Part of a small language model's weights.
Size: 13 layers, width 192, 6 heads of 32 (2 for keys and values), MLP 512 SwiGLU.
MLP neurons of a small language model. Each row is named by its layer, matrix (gate and up: input weights) and neuron, and shows model dimensions 0-95. Each number is 128 + 24 x the weight over its row's rms, rounded and kept within 0 to 255. Numbers have three digits each. A neuron's up and down rows have the sign that makes its largest values positive.
After each neuron's rows, "fires after" lists the tokens most often just before its 100 highest values on Wikipedia text that the model never trained on.

L7.gate64:174116137159149107127154169148157106159152120099086117110121099105107106145102149136119123119098139148116117117114117138113125144114119113089117159117128131105090114102100104168096085116151135142150164132119127149145131075142144135112124115145100152072128149132105128112089126096103136140
L7.up64:127144140110105156153175151173137141158142183146140087105163141134153116131145115123114143105138143177122078109102106113087116139166108116104127140120113133112122094115139141141121123133121101175116153126093139126104088101124091165127106149117162167097128093112135141122156121145130127153
fires after: " p", " h", " ", " f", " H", " resp"

L7.gate485:111095156159128108125139117113094121145087160093148123172159136133102121163123096122107136175132126134101136114132129128112163108100134078110153148122092118100108125091117149187091144161139119147145106170190144119143130128130140117132091106122170103124104149150137144094148150128119156134
L7.up485:099135104131134125079111131103108099144103102150122117150134140152123146117150118116095182188090087127126136125112122167144157103100107144128146100126143144076115116122172169146104126164177173163097122103128101159132127147146114138150145110165080111109152122166140111129133138151131159118
fires after: " dis", " re", "v", " Re", "b", " d"

L4.gate409:155119122111110103130157104122153105105161158124093123128135124169114118131121190145124142103142132129139127118129137122107140154158106140136064170138143112142132080095117121128125134215147157149141137110190150138145107146124126130148151145151135127129131098110118114179135161143108109144
L4.up409:161120096128121087112156167164095101119118091177158104114115120124105137150163130132117094120132125196150167119151099165096133165101123113142133178078144107146109106102148106171127132166128133145127116091124151113074139144159112114089159185152092179161104140119132118128142158103110147116
fires after: " a", " A", " The", " S", "A"

L8.gate92:125143145104097117139132121083171106083137130107143136107156165095095110133147143073151150087146118102123106094152168111151118125085140146130108098096136132132122125133146155135156164114134134116072128115156134150168139082157122161110169133139148146121155157088164107114167108090111202129
L8.up92:149121138109150110132130135135094109169118140143076143131152180106150161142119137141116126081161082100138188126148128134151137131112100132093130092119152157092120072126148115127111143172128126157116184112118107181156118161157099087171142135134095141145183132146117110125153189123119108120
fires after: ".", " |", " M", ")", " d", " p"

L3.gate404:149131124133147146134118135120148142110123093117141146128130172076128110124147157178146146127132113132139114092075128095105074160145130073111104105139160101133127115126155148096116138128135129130148102106124112141141183106158094115133172103105147122111147146149125157102112083127123145075
L3.up404:112176142108129084104126116108114139134159155167115131126093134117133114168135106135130142142148130126120149103126149120133101146163135109097106141116073093183140135154102143141156105163119132098110135134154130157140126136117103138143160144160096109136112083120162138065145136134099166128
fires after: "-", " Par", " ab", " Al", " A", "a"

L4.gate85:134162131083132133113124131115133155131143150179113071131113156118094082134149137120159142123119131161087052084118139146126087134107129134143121179142098132110155160101120167153131110130132133132106107114128152122153120133172124144171103120137099125142165160156154166133148143105083118104
L4.up85:135114184166086093089119122077111151139175129101109129128135113146165135111126079119131135140109147119122123102144149145105147136114116101137107110133142134124055148147147087134125142096115101165151163123140171100150100158137127122147171109145147152123126118107067169086150121131122113110
fires after: " n", " p", " d", "J", "D", " F"

L3.gate141:148135114142148112110115128135169103136155176114087121153176114087113108155120089118117136170099116144129177136151116150092097083132160138148093190124137137160125143097113115143107173122134104126127169084090087112107149129159117143103127138143117101099123162152120138116114128092132129123
L3.up141:117146115113126104093174132137141128106133135130069098142137153139095143087138144099132114112127156157109090167129091110166108132097100139161104129141130128141137135109155126153137135110114140119130091126135120063165125142113125161066133101165104108151166136174123109126125156097142098117
fires after: " h", " H", "H", " w", " ("

L4.gate78:099173112148133134130160148145162110136153135145177132123144126131074127141114132158149133107125088128117131118150113094143113107128113125152115060125055113114110121115131130071143133122127121140134151115171167099151124122150136134150127157098150128136145157157137148143080124107129175118
L4.up78:113107105113138148139142126125141103162128115151159122165136117100120161126125098139125110115101159133147117132123132143146110168122114136135153133162136094149140123125144127116100152139127146116118135148130128162101108064133141102110128150122155138147124137143156106122159101096135153088
fires after: " Gr", " University", " M", " gr", " sc", " Sc"

L4.gate65:100171151174169145131101096127135103143127153065104140120116097137119086178089121153119137136153129150066130140165089127126106108110157119138091131105114134155112106111132146154108124128105132120132141117068106105127157113148123165104101160170144078101135088121134131103113112143106140143
L4.up65:143146143105123130100160159085127151092114130080096121086143125150138121150102115131132104149148102113118100095119102113149130104140126099172114130083126093132146154148145117147159115110150100119189118128130144077139110159149125101111159138138147142123113125156140116121119134128122106162
fires after: " F", " H", " f", "f", "a"

L6.gate454:110115129129103068152126149142109112162126149134162114121110167138125106122134138124147091167130146165127132163092119115094110132160177103139110153123120129176128128111105136137117157109149130146082121118116139112163136152142121122117122131088152135142125115129131085130100154151109122127
L6.up454:129101126161100112148145151158158131149143132136128140113113156098081104158106095147122069151136139156115175098082147158131096138128130104140101138111089114158089146131093087149116107125134099151161131124164104099153101152168116078132149118180141112133175087112148129112136117125160082124
fires after: " A", " B", "A", "a", " Man", " a"

L3.gate278:069106119108153108050100110140131141129144137113130157146132153139115141121133121098090109100126145143085104101127146107138125124160089118095146160148126177086113148094133123097124139120143126137099093082129133137122157123156130154175102141110144138139128134128122160192097117150157158164
L3.up278:144114122116141118123145144146110120136091115108119124193138142116114156098148139086133134092133121147131077133180130101137106082102091146121131122102123172130101122104127095134124143100155106144152097135119130106138179134176154150124103124146187127172145149092161154096120121127108155122
fires after: " h", " H", " Rep", " e"

L4.gate362:096143121153138154136110090107130120095120130141133171130124132135124119123173122122118090114153123186155106104123143122147100139162152109092129133150107103125081115099101081162132123126112119086081146108183126172116150129108179108121153140175161141072138175190105152141121152122152132145
L4.up362:146123119121144125089149120164135102111164144130086077154113127126156163104134138107136159103092140140123074129145140110178118123185119146072144123066177099103107104130131138112147113158073099126152141161172132117131115137156137124139129144154143107088109153141171139086153151095125168139
fires after: "m", " h", "h", " B", " H", " "